python train.py --n_layer=21 --d_model=512 --n_head=8 --n_kv_head=8 --head_dim=64 --d_mlp=1344 --vocab_size=32768 --activation="swiglu" --norm="rmsnorm" --norm_place="pre" --norm_eps=1e-05 --positions="rope" --rope_base=10000.0 --rope_fraction=0.75 --qk_norm=false --attn_scale=0.125 --bias="none" --tie_embeddings=false --parallel_block=false --init="uniform" --init_std_qkv=0.0274 --init_std_o=0.00423 --init_std_up=0.0274 --init_std_down=0.00261 --init_out_by_depth=true --optimizer="muon" --lr=0.0128 --lr_mult_o=4.0 --beta1=0.93 --lr_head=0.00582 --grad_clip=1.0 --warmup_steps=200 --schedule="wsd" --decay_fraction=0.7 --decay_shape="linear" --final_lr_fraction=0.05 --batch_tokens=131072 --seq_len=2048 --doc_mask=true --train_tokens=1103000000 --steps=8416 --dataset="wikipedia_en"
MLP neurons of a small language model. Each row is named by its layer, matrix (gate and up: input weights) and neuron, and shows model dimensions 405-500. Each number is 128 + 24 x the weight over its row's rms, rounded and kept within 0 to 255. Numbers have three digits each. A neuron's up and down rows have the sign that makes its largest values positive.
A block is one neuron, or neurons of one layer that tend to fire together. After each block is what it responds to, as a language model described it from the Wikipedia text at the highest values.

L3.gate195:112111122122162124130157095089149130120101097085164122139154147171125139126067108111161113133102125083134073135152158133091094120091133124103114098145161139106099138097149095147127091110132111127129070108124164162195119115128167120118130079130109127155131078133180111153146122110145108135
L3.up195:116132091120149109115139161121101119089119118117159128118123118124134163124123117087103125133132145144126180125131100130121123148078120147135163136133150137112125135166105156130136147161098129114143116151128134151148140123158135098110090090066101145118113090150140105139126102076124151106
L3.gate707:125109125122166107116152146134100145124137122109153085155073119165118111158098118138122126122102067169119149132148092094102116114097134098105121138132153118084113152152111154136132104074117111171124096154150154114156075123151110121095127076125161187123134073114147130092109139116112170145
L3.up707:114124123137191079116135155116164121102102130109111134133113096169124128150124105110134136088119078170109125099093151083124149081107148147088145137159156113111135133125147147133158096101109132145138120144108144129102106132120110138112111086109160123142136067150076151116150121129115120149
L3.gate888:108139140138120099140154132134107136135166170151107105130135135154141133140101093135132164159124137111141150133161143136155123064083101135119113121144112159106154113118147101103100074141076103160106129112110121121143114144117152122164107137163100085127127079129112167131118134145163174106
L3.up888:098119116106133128148152113149082135091148141125122112187113110155115141127138089114117155147144147141145140108142145118106128118110108130081124152144115169138114117112154118131125070127083091157109145146078123121122154151121179149131112119125122124138130080127130148138105146138127113117
L3.gate990:143110125133125100123146179110115124130128158079142141146081142125142175129112172116118155114119130128120096169094092141123145080140120096107098115125102121121126120161158112095076120137128122115111108144115211113120109107129155133147147127100115151138101079111094084162106173086109115108
L3.up990:135136125105134103123102150116112116166120175106112141120123146111134159093150141112157165128148122180078085146094098104059124087130099112098109131129115109115128111114132096135109121109147121084090086135185143075110124086119131164131137149120159139136113116125073120132099129157115089049
Responds to: Infobox section-start bullets

L4.gate72:112127138116145126108136072115149102136106172129122127112133113155147105110124139125087135165098158141125148105179123131095106145108123096161113156151154154106159143111158126102149118092121135173116125150159077115168117135144068183153151138123144106129106156124191127166121144120133108103
L4.up72:147163104162136126145095094124129113121152167107115156114115137149165158161145128149150152143102153145088108125140112174103148138119112119127099163155151118098135126083159125103119091158096117166100121124121078111099103133126120097147111132138166126161088136120163131148120126119124143110
L4.gate274:173100143142159108171138131105124092149120116099161113187128159144139126148143076129093128128133107128106117128116101119141110124141112113143097147121132105154165119146112110104156160173112071114091102111139128135053154138138119142145108110104134106106143103109116150129107140116117133086
L4.up274:133164150149122149117130127104155089080085114137127123147121130121094140134118145127105109149135125111082115146113166148124119077106089120112144120090169126136091122175127104127131106111157174159137114141113176114095110159107117135112095163124152151110149116137087134117119105124128153127
L4.gate276:130192145119154149135153132132097112110159164094171127112092119131173122150143108115164126094103110087169171167140161126141104113145111150123118098071137127137133136115096127159165129113123150122098159108126148127152175119149142134115117168141114137123156102171083176141084145144117148079
L4.up276:139188106106151137164168147108103146100135140097130151127116136144165155141126103105157147078109116098118166150115153097122095104126115186132114102072153127148127135123128131115142134111104152158123157146096163118160154144147164127093160154160153171097135121145079194130097121092100156131
L4.gate337:150116130119115129149136125124102155104149098048154125106150095149104118120128116090121130114069141102145118114148139110158145139135112140114138109128121114155116153087080110129121106128139131108094152155092128168149122135143137110161151133098148100153111156134110123126153151073118118148
L4.up337:126120068109150130127136150123106160079130133090153167129131080142090126108104140117086150125108154095139136105160136136133184128107095156156101126103102149154123135104127105145143136122118127105094121140134135122144139139158140129088153143128141132142114166117124151137142127117108133159
L4.gate348:118186151094157154129142147114119129133150143129101143128154077136135135120112118109122146083114159135103154176101104150107110119076147102188082066118127104147114121075157095134112126110134135076100149137147139150120151123142080124114131098085142139079114127119141128141114135143144099112
L4.up348:126162107111170131130089108123111123102145144122117132158145145102123109153139125145120139135134139136098155101108109098123134135149128166125119123108123115148124109153123157133127136151121119096124096140090124123192116145122070117176133141125140145141095131136147107118131102099108116090
L4.gate518:140162137158143132153123120111106115150120107112126158149096123120148125127122106144176158131125129171132120123140129165064086093081145133084126172081145163110119144139154122121134094139098118143111072169096152117118097123199126087140112156127132105142122180136137152129160135150102132102
L4.up518:143127117155130097144100061119093096159106144121148132150149129109127101151108113078126152125146104140154112140116144170082110100093144140108120152102138153107112143113153120078126129132093107132117099176112145097121127132180133146126139160088149104120098185126144133129145106144110118083
L4.gate555:144149111129131118155124129151103121166121147146134100148107126112129171102100082148153128141150110172123148162092096125147140070132102111124108083089142145109122149178136144115097123114140144118096139134150119153124190120140153135101112122112156113106159143160129096116147096168137136120
L4.up555:127154096140109137157137096138058118159096167158133109130119114135158154089097109168166138141142108150135142154076090138144118123123085088161150120100150155106136134170161121113120123126140168130114109120122131107120159146156131135081122111062156116124141111142125095152175117170138131104
L4.gate816:157116152163159108151130133148154149135136118133167116117125141105154104116123102099098124107119146147151144121115133126126104113108180120123137127141101116138140139109166151088123141126135115110104144105139117103147129177126131097155129091144171124103121183114102114122135107116104121118
L4.up816:120122095138156126169143117140156098167132128091136147147163183117115175133153121149150134138106121117129139140097127160108126112142125134144113145083096138098061138145139126135137116154126099098149115119141124116162089067097157121151160080146143121080106135111105108108156129118153138091
L4.gate875:110100169126123097085087117154113142123157157083158152121140147174153116132135135165143138105146153173133106135129100136098084130124142099109085114140112147149146126134138118127121069166095136092122120094115149103141123135144096137140175137118191117113153165148146123112136141113121111119
L4.up875:129127124118124128118092140131152113161144128104148119137109134137172131154106138108170077139166113105116158148147154149122088143124169128101122119114116138111152149078075129115176140150136126145131127172133148100126103080140146156124118135074105121097115146120065125135153137170116126095
L4.gate885:115094127133114102082154180137111092161170124146109101114072157076141084166149104105196157133116117118122167149123129079114130139135163121125145130066134113122149157152117130137147110145112123162096139103154124145116136114099128146139122101167118120099132178105074132108150149154165106148
L4.up885:147092133118092114107123107108112103133123168167089110127120121140129168120123104130125164117148177127117196107080101086111150137126146112141108085127140087096141143127148109133153156078119133148115168149133114105141099138139101105140117137140149082116171104127133117156112114176165123125
L4.gate960:094136127102119097114095118126151143135143166146142173112149148090142106128136127128163124127130107110128129052124135121168176142139099143134123148169088133096116148156105131145110123124144165100147096120118168122121125151148144154159177083128163130123128156134135131106151127166122104130
L4.up960:099112153124081090128110131130106143141114097133151118129169113104121152125118143151151145109126157108156119108125143102123110121132097174130158088127091149108120170117129110152145138134150161133125109127179121098141117125135100111126114126101181141162111166161140107141110105136116106138
L4.gate1003:133123149137137150119126119108136117142102115138119139106123157134101103091114133114128142152113105119140135141182145148098150083122166126130103134185121125127152150098141152119126117110135093165117103073088095110125114089102109102106127132148111106160098142103147146174173141085140160117
L4.up1003:116158133166165146126147098107125084150100121127094150144113134153125094131144124138114126132135148115124131127122132176092109115104147119118111159117156139145098204146175174142120056125139167147192107126148081104141081108157113152105138140128158160123109099130151152125187163094131140118
L4.gate1078:125133156149116114114122140125110177115130168125143083144148146105150109139115102136150117129140116150184120159158163065117139091101111111110086161147126144096136157149109163114137101180123111139109123129136157125105164091141184126189120135127148163105144142176123122105162183134124115106
L4.up1078:121108183140112147145151123102162116093119119136146066168107067078145120192128108142089127183117106146118127116160095152147157109149100137112093172138103160144142120103160150093155117162144179126131106134173047116132104067096097170165145136076112111163113118096144147135170147132130148110
L4.gate1119:100170129151153087128102090098123148111118097167159134141109114110111093182132110152128131121179140119127138126173134138100131118124127136102089116115138116137086141144131126085160083099117126068138166161130159168112141111104116153191090137148163117121136099073097149112154142135119093143
L4.up1119:115142127146086138134112101125129168085122114156128148152101175082124121147115107115134101111198114143095154114177129127096141078088110124116124133141155075081131132145143077127137104132140091112098144165199140153193104144112126130142117112125116085077102111119104136152169155113113104147
L4.gate1326:144120121124075134159090115154116125127132167095109111124154159105145171130149147177140148106144139152170142068125127151136101110128086091136132111110141175096165141157107104097115129189080128169114098137165131107121102117128152107090132137159107135149124153116112091131105143149123108080
L4.up1326:140112118154088134146112127131106128124147139123143126085127161113122155148120178156113154081145144120167128062141120178144112182157074105086137113109155167100150132123108119091111122178098115153058106180130145108091118128124118095090132107107106124126112175141121100133116121141150121102
L4.gate1343:143122202139144164164101144113150121137158119072094106148139118121148107136133125122127140120121144106092128116137088139108126078119133122068122161168106132129142128102134158130129103156102130139105127080122141156150139151127149157164127164131130149082070139083131172159150088138147129110
L4.up1343:153135181156157099131121192133148086152170112071115135143117135135170142114122163161089125177099119125091123110143108128111159087135141147085115143175117105136121143142121141115102109177115141129101140121100149170116130118098136162064107126133113132109140137079101141134144102146121135098
Responds to: Partitive "of" after quantifiers

L9.gate288:161144133130136141101137107109122142127115138123124099124127152105106084121119135144178107144149138113107074106133114140140104131131106128124133138083144148130148110105127106164095131145147138124153092123124115158129141134116123121138152124086114156102106095167119145162148124138148127099
L9.up288:086134156121121132123118104136149119098194133123111103099111115124114117157144084148145111142101093123128106147102147145067096096129144090101119107086120132095150080099139093136092118136125150094128128147126142058122140119147145128088115144107133157133142121189117123126181180132135132121
Responds to: Structural break tokens

L4.gate82:112171112122135105124121115145084146122117113145099128114119144115125146125123121132134138149118149093092155141168118139124113056110107094119141105099144147089123183069102135150139115134134108139141111125098116133113135177137142134109138122143197089152140156156151155128113121139134166170
L4.up82:090169102146125111073098136138102140137120122124098171141155107105102129106110139122150152124153119076116154141170109134137156088135114113106114128106119176077108139088077102184153103137132136123096119151102111141107121148130133116097153139164158126119154143138096137100118150164163137151
L4.gate107:141140154164155114116120129159106133139140115131106109145122100151124153146138171166138134155127146154064094144134133159129137105146132103091120137131134155085127136054146173096129137144114132101116106155120080134164134131134100115101134131094146122139193184126120146111113134149150152133
L4.up107:095148091138138164135114128105115108090119166121100143149118152132148141137128161127147141142106118109126126146153149124161128128098163103136090104139160142163115118126167160186135143125111119136116113098131104153121119169088094128158097074119118143138168126140149146118143155162148180142
L4.gate117:106152169086150101148148133133172116141184124111107146160163123122123159123146144138118152099115127110119132124141137110133081104130141130087117139112130159115088167126114133183137101170162166124145134127098133126118138166113121138171156121175051086153150123103175137120155110156094120138
L4.up117:142132144128167119140102164126168134122140140140085130161122077115119189100159143120088123122112097110109132104146153100114106165138157106131099162153119116125145130122109146110150106121126181100132100148106144109142125141140125077093114106140112114145170112078150130126162154148126102113
L4.gate125:129145173111103116136118118132148137121172122157171109109128130134155177142145170143086121126126139100108132149116135149146124142119124143110092120129163113121107120090135176143126138119153147168130107101075141132092130129151123183114133133154147168122162147150105123117190120109129131153
L4.up125:107152164137111109152114119153049077169147122104124136102151110143175147126162136099091120121115128107151144151123150135144149149127145118106120093132133124121120120104137169149113109118155132164141169114089180117119135118097121185102143148135135132132143109113077102157165142133121150158
L4.gate304:129159100134158105080125166147075120204081148139113142136128136158140133110159167123141158121109180109097143137092170095138171095118103136150146104140156089111108157128084160130114141115167147103165120123146148161147078114132148130105135141113128161192143151162169144137126128104170137129
L4.up304:128127126139149130064110154126088105166085100119100120073173137156131124142152146078143143163100164115105158124110157100129168118104114146144139143152131108134110169101114158146097108144147109090161158108109133160148089095103115144115161125152173140171139198107145158138088158123171135133
L4.gate364:141146131154104133117120101091121171125168116131122109138137075137158172098140130136125140154123156136119114088155164109141139143145141121125101114125135151137141180128109118136140120117121116095144136170094170122163123148140155132121145155120079154149118141116143067114127149117139106142
L4.up364:131135132116145171149113111098120150134137121120107095124106083105154163136141146112114127176146167170118152041159176139137148138118156148132124112155137145141161181146110103116133095098112097106114120167132126133153124152112123112125138184135111145154151142137099125127118156120159103141
L4.gate389:130127165161112138096095159118134136127098154098142097151116142110167169120133128155149092129175138156080127083136107143129146085129122114116117150100137104131152140153147124127099132108102083142116132105160126113156147134127152134107143108151132141181113111121145137146131133138147127097
L4.up389:149132150126160187135145133102090119136123130111127077110099119146141146131138106145162113144137123147114132142130145162125133114139123131151098142147143093142112110132132078145121130077115088117122093116134163094163185147107143118135136137112105150120152149122129126141098165123145138175
L4.gate540:101130148133114130134154163109104130120168130180115123118147090133110118122115113081182138172160071146126119121125104117149139143168107143129112117147136127131136176131163120081137129133102110146140171133158130110136163100136125094118150137150127129170124135137162148159163158142153157180
L4.up540:123137170158106108150134109117103131141118158123104140111121091141125119122130126131170140138136066147143075123134122148140108171131141145148092105132133119118156117138142104058120090149134142129111121129142123106166168124132078101115153120124140162142119130143117121156147185106132111145
L4.gate556:118118166132132122147115165092120139124108149094136147152167122144150135140157122103145152177140153134149134145112108139126167135125129132093132134098102145093094158108135094129142122083097134187101103146128138164135120167170148134079151098156113089124130100082137109124103151112161129184
L4.up556:138094116129168167141096154097142161123101141098122123136160155120155094144136161117164120165151110130152161155089118151089137115156128110107131137141109127067106130111144137148151109122134131138144110135127149176139169170131130171131160108175133116100095149122141144114104120114156174151
L4.gate662:118158135144151121149159131126115152150101113086150103095101104148158119090127119156123096084096105133121155129093130132089145133182161075139113129156107138106147111110182138147177080131137131127125115099132144110104127178146121107115157146130130117140133124103158121117134130165155181144
L4.up662:170152122139156138123148142166090111174110129161109084118105101144123098099122135106121102099134117154135158140174150160130164105204097074136144128114126100131141110125147104123197130156097105125135092091111120138095075146099104129095131117117141114114116117112109128132100147125171128147
L4.gate736:140138130165135190170118107150136147130116123097108121098139119127140157101111139077089108118158165160144110102131072120138120095162128108165138123102098100081132129134122146141133111183124129126145148101152110138152111149145125083161160120096110122146100155132101136148105125133183115142
L4.up736:161141089155096102146120106127125192081114135127155119127139128149147119116142089094096140120139190129109143104144127111113166132162128115146131106096147130110130162129073131109107115147158106092133152118097138136103108106114120121145174128075124115089145146152136119164129141110145100121
L4.gate771:136108107136125155159095097111125134182105103103134114114148110112115113116135085111122167115144143113140115087140150107157099130114133101111123143110093148115125152173110143127129112150128156157132101164112152144129144103118144122164153159148099165170119131173096139140137133133101126105
L4.up771:136166132138126101155150104137145099107100149110125112117126152072164137145161165120101125088130136092100135139140167151129125159121138136139133147127124121131134148135124140128146140143118104118145141155128157114099123137137111162094114123123130120129137146156099144083099157113135106159
L4.gate819:134143115073122059157110179118123175153162095133056140141133113101121172121127151134179147094107098106132109096087142101139134130148153089120136148133097138117124140124163112120153146142139120131148114153130142123117078145135114166128123110128136144104152154172133111144106093094147127081
L4.up819:144130142096073126115114128125152138120111111163118135146081163165111125152146166149131156109140167100124135148111118146164164111098147114125115183113115150155144121068129108094120148137138106104179133143177135143096102167118101142119141126145118105121150168098123115113105111120116100133
L4.gate898:090098091117149133163084119120065114097148175136125140142116117134154118148116118154192128146114163114133101117130123084118136102200150113122128119151191124129138130088095113157111160145121122159187121181137112147149174128147109182129128119150098146141135086131166124105116169152122157083
L4.up898:101138142132141150149107091135059096133132148095150103139124100104173163092136133152143119089116113150119080136163106108119135142177127124099118126138187110101149103146125099162137124127149108120141107095158089184105181150133093143092138135151104123107100093170122110111142146112103162117
L4.gate1124:078147104139061122131146148081050122114156155149105161123136132135136115119109084113140139142119104167094143158094102145128115147112146117196141142132177133089133106099164177121110155173137114122159108172138114114101142129136158101134129153104123125147125137177112153117146126124116125107
L4.up1124:111141138118081119156163144095129126135138160148111146143140114093092098119149091117124157101113108166112149154101101111129119143127128140141160148117171113147122124129128158097110153174173136086154136147118092119128139111117121104135097123138136116145119185139112100137132104121110135136
L4.gate1330:172100144121139144112093121103166149110066149108153136119121122095145149105134139120146119086150111113132127132128112093153095147148156110116095145116124115124119111167081093123139113126119181110132110136076156124157137107141149113129150097112111145139104113077105178094131144132148135119
L4.up1330:145141128147127145138105107134110153108087155081135155166117126115142111172144131129078143103120140123132136154143119096130135122107133139146088135114133084086117153180100122132114086107153104108189100157104151167157075113132087097163119112130137119164141062165132125138120136103126141141
Responds to: Name-initial G and titles

L9.gate339:136181073131140142155139125140124159144142101101149098127176124114139109092114171150141111101119129150125119158114117111106167133167140131132134119163147098188135172125160158125098134183112137107150139114108141171106128097100137084122118157148106125094075130135132122146147124101151126147
L9.up339:173130095090110083152133092128119136130143110116118157152148116114143125110155128119147115128161117117166123121151118148138149138138124149154123179089121146135097102105171094107088178154091145163141119113131156079142090106149105104175153067117173168099148118078170120132165106123131089092
Responds to: Membership prepositions

L3.gate639:122127151122117171126139155115137129136148124130129142097134148145124110099129158148170132143119141141138174134076150129143161160110136109115102147126107147122145099086131174136097096142076129136135137099149124152089138146156158143146124119162106132103098109131137184167106118131097130137
L3.up639:154159181131113163159111139097121135113071111153146110160144081134145141178161150157167117170123078111113103102118129156108119133086125104129107143129152104115139116100131124107097120140145093113104131147107123147158135124145153107143071106074137112164122175118097134159147093127180132110
L3.gate955:116141176154115126184135116169123093119122161105089114146172114164138113179128102160138184125102116121159127135101102136096076132127132128112103173157118093134113145088150123135134116145138146136152137133083115135139130161100107138136090133121147130149097125112149118136078157103071125147
L3.up955:167149185154163161117152117140118100140110166138120091159149113129122110153123114156125143094145115166164093123086107125114087146128097128162087141149125102119133134129128143093146122129149107131145150155138133131109136174096091144140113106090130109133102144141137124163085150107110113143
L3.gate966:141177188169152162117111104143135082108112116100163132117118110136131151117132117190148151112122142147152117126150122104136143135081126129121152146136145090158154126164152129140132112148080118114151134154107111148107159081183131124131118135093153111161056132077158098169141143103092118113
L3.up966:087176143155139128152148143159112125140134132119103128095106126132179138137106138117184174138111109174157106191112150095143118151095168136141129193121142140123180094132126143112137131187097118153133127133139125147130124172122139105111146145106105138113092132151134105139110103114139146111
L3.gate1220:141186102163101145144141099137123166092148132135128131090100159141168120170103159143114125101165151127104121104149126159155101132138100111114105128109161180178110100151134085161136104144068158104148111102140126143158084161142152126098124152100119134108121117092147125138136102164159099118
L3.up1220:146148145163111124071164108155176121131084165170131120140154082113167180123127090134121113118145150151154134132081147141161167163095138113088105164114129101081098102089091144126113161166194106158131119105129096143096145132145143131097152128094150098134114202119156098123121127138139136161
Responds to: Partitive "of" after quantifiers

L4.gate14:115086125104157103145156162110154134126109155110119097132103122119136129122100142110110133155152140090147126115094146108151133122131110136113114125141128111127161128135146141153080143129101144128140097165120121143089138150151125132108072112135192107168118090119098108152104138149172102143
L4.up14:117164102103152101138143172132144111148067114156135124137125142105144107148117142141121103105157119117118192105118113148119132137057106088133089151111111118168166160138139150146139128103129147093087079101114159049108175105139146146117112127092158122140121139106140149139135164124117137162
L4.gate89:103033154105146074167126104099141134123135167097115136159135140134127124127116068136140100103113116138118133137117136146127150177130144127139140145098124114104114141160116145121139107122109130150135133162142121090092109145122122090093134141137133125128121103102174096147081094074107115154
L4.up89:103083124106151080116200125117114128091137140139103123156169143148094088174106139116148110124123125106152112109095134139120151152138197119111145097143120131108149142130149127140131112146108116153103135138154144091090097144139146089135122115153111110125130085099181113121154109096101111120
L4.gate115:075122161107113098130132116122171145146110138110134124115119161114139114128101123171140153121099124093080147145167092104079210133106082120105117139135085173114109119124107135150141124170143114146171140109127129107168126160154125163150117122089160109146129128068125142129144122121135121103
L4.up115:116100123119148118140117134118123192146077132129090094104112065103138135144140134110102134114132140136137154143135113111104158107130118144105126111126118172143116173090127148133126119150147117137144127118120144132110127121144107134091104071096139104166141113111102160180124146145168120121
L4.gate170:157117113109151099131126147144131127125115123107127130112114160132159154128078092131083121138140181141117127132105128103164136146079110101149103135119101100119121149118142124100094115147112125176119117143167109108095145129114105149117131134131132111233124105129147116136111110151160114091
L4.up170:158102134133149148122120125102125141112123107127097141161200112137111125163134136136110104135132151107107162131146110061132160124115135146171138097069152113091094124084118176151147107124092110159124097177142102126160167135138111125123108130168118123199153164153116122128156118173132101070
L4.gate278:139131056091128130138154137130148178090122117126108142159134145107136106115094130117133153113134123149143143115149118130173142137104178149127115128132144123099173124092131091152117114165144134146115094121119165133156110122115143077113099098179107156094087137145111098120178143182137095122
L4.up278:157137090137153132167163181097120172118120125108139124147086151104122107064132129117104146096081112122154136119147093140169156097125173122134112114141136154102136175126148112136111099144148123109142116164112099122169175121146168094135092116139139140138092137146134116126150138121138159111
L4.gate343:108156155149169086155131121138141110096082186145131115131087168116087133100084136171120149119084174133168128130146113129132078104110103142124153169139148125108084148120139111118145101142155195126087140151134105123148138114148130140166100123133109155162124142130185121106125129102094140154
L4.up343:119131175114159097164127153136146101080089158120120126165105146114100114147119106149129142119112151156146158132131085074112102110082115148138155173151164145110099122125119126123170113139099186135125121137137106133114143113128150151134132102119119151165113093123164139145116126109123097152
L4.gate430:111133111137135158153143110139103144103125114134158107102107155122157165106127132113131142126141094145112085141120149157146151094120110105105159114165166169101114120123108146090164124110125141092173124079142171120145134133172139135122121129155152129121133151113122090148129147110119130107
L4.up430:105106104124129093177118142114123147086093110121177116096158125131140100175153114113090126141096131110085077141144162112151149088152132143141096090073123101145107136105104080176154178127119111114109091129076170159151128141100131080101125122131151166129140117130126154144171155126135115114
L4.gate495:089128180127139146110118080087103116122055123129125131122152108115161136107165095131144129158149123145132127109123111104099160115119169143128147099120142127094067117150162130145157147070124109157107146100164137098128143125128099170101129125054110113108131109120139137136120131123113128141
L4.up495:132134150133137150131111107122110140112121114112102091127095140116139172148176109129110111126135137143176127124094085122150159130119162115086139144081084104137111124120147128107080122124136134090123119141153157140135105088128127140102112093095125104134116127123144145155094141142098175142
L4.gate508:106109149106128129135124138150116155087135119122123155149132171134120140104089145109152112128103143100118121109146135157153110047112157154095095151126100147137179121138090162136123106141148121082141110109127121142134135119161170147156099130123158109149143118108144142155113117163142173135
L4.up508:136100111093153130118129121117126161127106117094136199072100125130136113129127163117128103097120120120138138092153166165095107139122167097119116099128138112165114123135114153113129129150144111057116099066093113084172139133087113128149109132168138123145125163129097181121161146147135174083
L4.gate703:152145138132093122096130114147173096135131095147132181096129169138181081100095159159150122161102143132123121172147138107103148136110151136150161115137094154146165061116084115161170147118158123132077109121142141102099099130119117149138117171147084143144132153110105135125156125171089123119
L4.up703:120114141113105123090132157146126130128074167158147133167141130133138134098084172089137155118140121134147115151151104128112111142123094133150140155129116136127148116123103127150118135112115128098130091116121096110090086128124141124144115160178078149152138113163151127114107121145121146106
L4.gate992:132136126135126127123163154179112126159121122126201131115093111154125114111152123136123163145132150098153152109110134127109124150159208142095118139157157146136124124169171151146075136097103115093148154146110162144138144165132106103120149106122106089107105115130105121181140104148175111086
L4.up992:138116129138137115106182135184132140138129102116213126140073125144125139119151118130145150134123148105153135084103120114098140137117206140113101124134176153135118140156163139168084143105069112097136113125114149159128136143110139131135141113160085081117100127145102137169112133103128131075
L4.gate1007:124129104154142131169152131146088137106070169125138119095122138117129154117097111134103114117178115166136162068134111152190155094144141115138097123138096126166134111099117128154120083096109133164089159160097115143159145051108163119072141120121111139127096133134156103162189131088115145103
L4.up1007:119135122128138186181139124140142117127117114172146146123088144132075129111115062155123129101099103134155144123132125121159120122131138128081127147146122153080172140191148127148135121094097119152114133138121133126143101110114114101083152141118116106122098101141154169097153138125132178121
L4.gate1039:110112129152118116170156162110135142137153128131143147154104139130090110139114113142123115125147121134163130140149126084136139138096086137099116111113171121102135156136126083119129107102164102150090115134086142153114117109140088143068143132118143158123102112129159097122111108109147128146
L4.up1039:108113130140148201150179125118105131114120120129111116125092118128103134084144101100155108101127125120172183114095139162163132127100142138140154123116141097101099151142131112129111120153148153114132115140087158157121082177150139095139127080140183126150108114120156127132140143113128143145
L4.gate1040:163113120095117120124150149124172139144159135163113161150112171110126127145118149132120097120074150113149130158101137096137057180113145092156093094100112107085116131101131121115127171123132155163085096159066114140088104126125123121122119111087115095178129153113126102194153103114094092121
L4.up1040:182116109138186140159161147139171107098121159161117164167117164131063104139149156137142093141104173115151144102150106114121073149135121097158142108097077113104085106106158097128153148101111117168132113126091119133112124106122107112134113129094119079157126165140133165133118100125110089125
L4.gate1042:168107110133143158093127105094143115121043139131173095189113137136138101114113171072152143158139140135126126116110131118135173126134179141068113152091138136141126138133127145122148129171143107098132124107125126125145119094157118136126161122105130166162134132156129101124166148092142120125
L4.up1042:146108160175144130125163137142134138137089099126117101126144156138096097083099104116125140122128157129189139120129154097167142107118165103116137127112099185148129114115120110172100127111074139098124110138144103135116106113114120118119140140151118152146153131093182160147124100135150132151
L4.gate1086:110131157106146103084145150109121123141095094160154114165153156112111120130114146140148153138152111140135132123194117159156101070095110160132103119169115108155130171119109144131130136133154124112130110114102106116095170147117082151191147085088172136099140120144089136101127124116105167163
L4.up1086:113116125110155133108164108150147116110125078184138141167158102120130088126136171122132141168124113169122116114148131172171112135126111130144102137156110132138130124136111112137153117138135151137141102107126070126093182118100139132161117117133115130154147113140113105097134108132092165109
Responds to: Infobox list-item markers

L3.gate337:124129128159127140126114130090093150145096134115144091112168121147142156153128156116110128154143140114154139131134099104136143106106129119130102133154117120115124180088132115111133085156108121140112116119140096147135141115170085096159145139158131076141177129131197163125123118122134134147
L3.up337:141158074129114160142116143064105169122069181115104110126131092119151153145158134118147084145120123115136116131145099093160136121138106142123125149166116122117130121101117101133110128112082124142111105142100106133141119105123142093115169114128116133099141157128097113102095096108151156128
L3.gate376:114162125100114151146095147120136146103175126114140118111176092113178157143173155097144081156133156123127137130157174107137129147105142130142124123146089125108141170150097079115124095094149122103082121156107139097110130159133189119086174131115105106148138150092113105098125125089146129158
L3.up376:115160140133111129133127108074167121106111104117150142134110114112127141125118160105106101187110168123110115088137138116134126147130113143142145116140119166180147147113129084092110137122152101130143108120125108093153120141097136134113112147142154106136152091115117165146075128127102135108
L3.gate791:151107108122115165174109128157153130149134110106152116129165138151141124133142161121071134117098123091131131163112144093108123099176106145138152098129085124163149166163114082106113104107138152124109128145115150108140130118120174119104120157157114156129137093134116094099191114128164137130
L3.up791:129127124146170148100065150104121080154141130123134119138117106139149150135118135130139103155110117106119104142127156131162133157133134126145149132121116103133126154139094118081080136123122119115119132151140144092133158086102122156143146154091149159133132132128126082126096134134122095134
L3.gate892:119127130148144125135144121114095135153136133145164086112134133089165147125144091102100101160155145120138158111174154119106113149125123105151106116120162147154161131123100091136113128149085145107178128122106110133126155184121148093113119143109132177166132120152120142165098144106137135133
L3.up892:136137151162115092155127113113096143140163118147139120087163154074135144160178084118111085168181140109120148090163177072137128142118104145186126099131158131180157152124077088087156104112096120124174126106140143109142144153158155100111147132135128171124159117144113119160104136150137120124
Responds to: Initial G tokens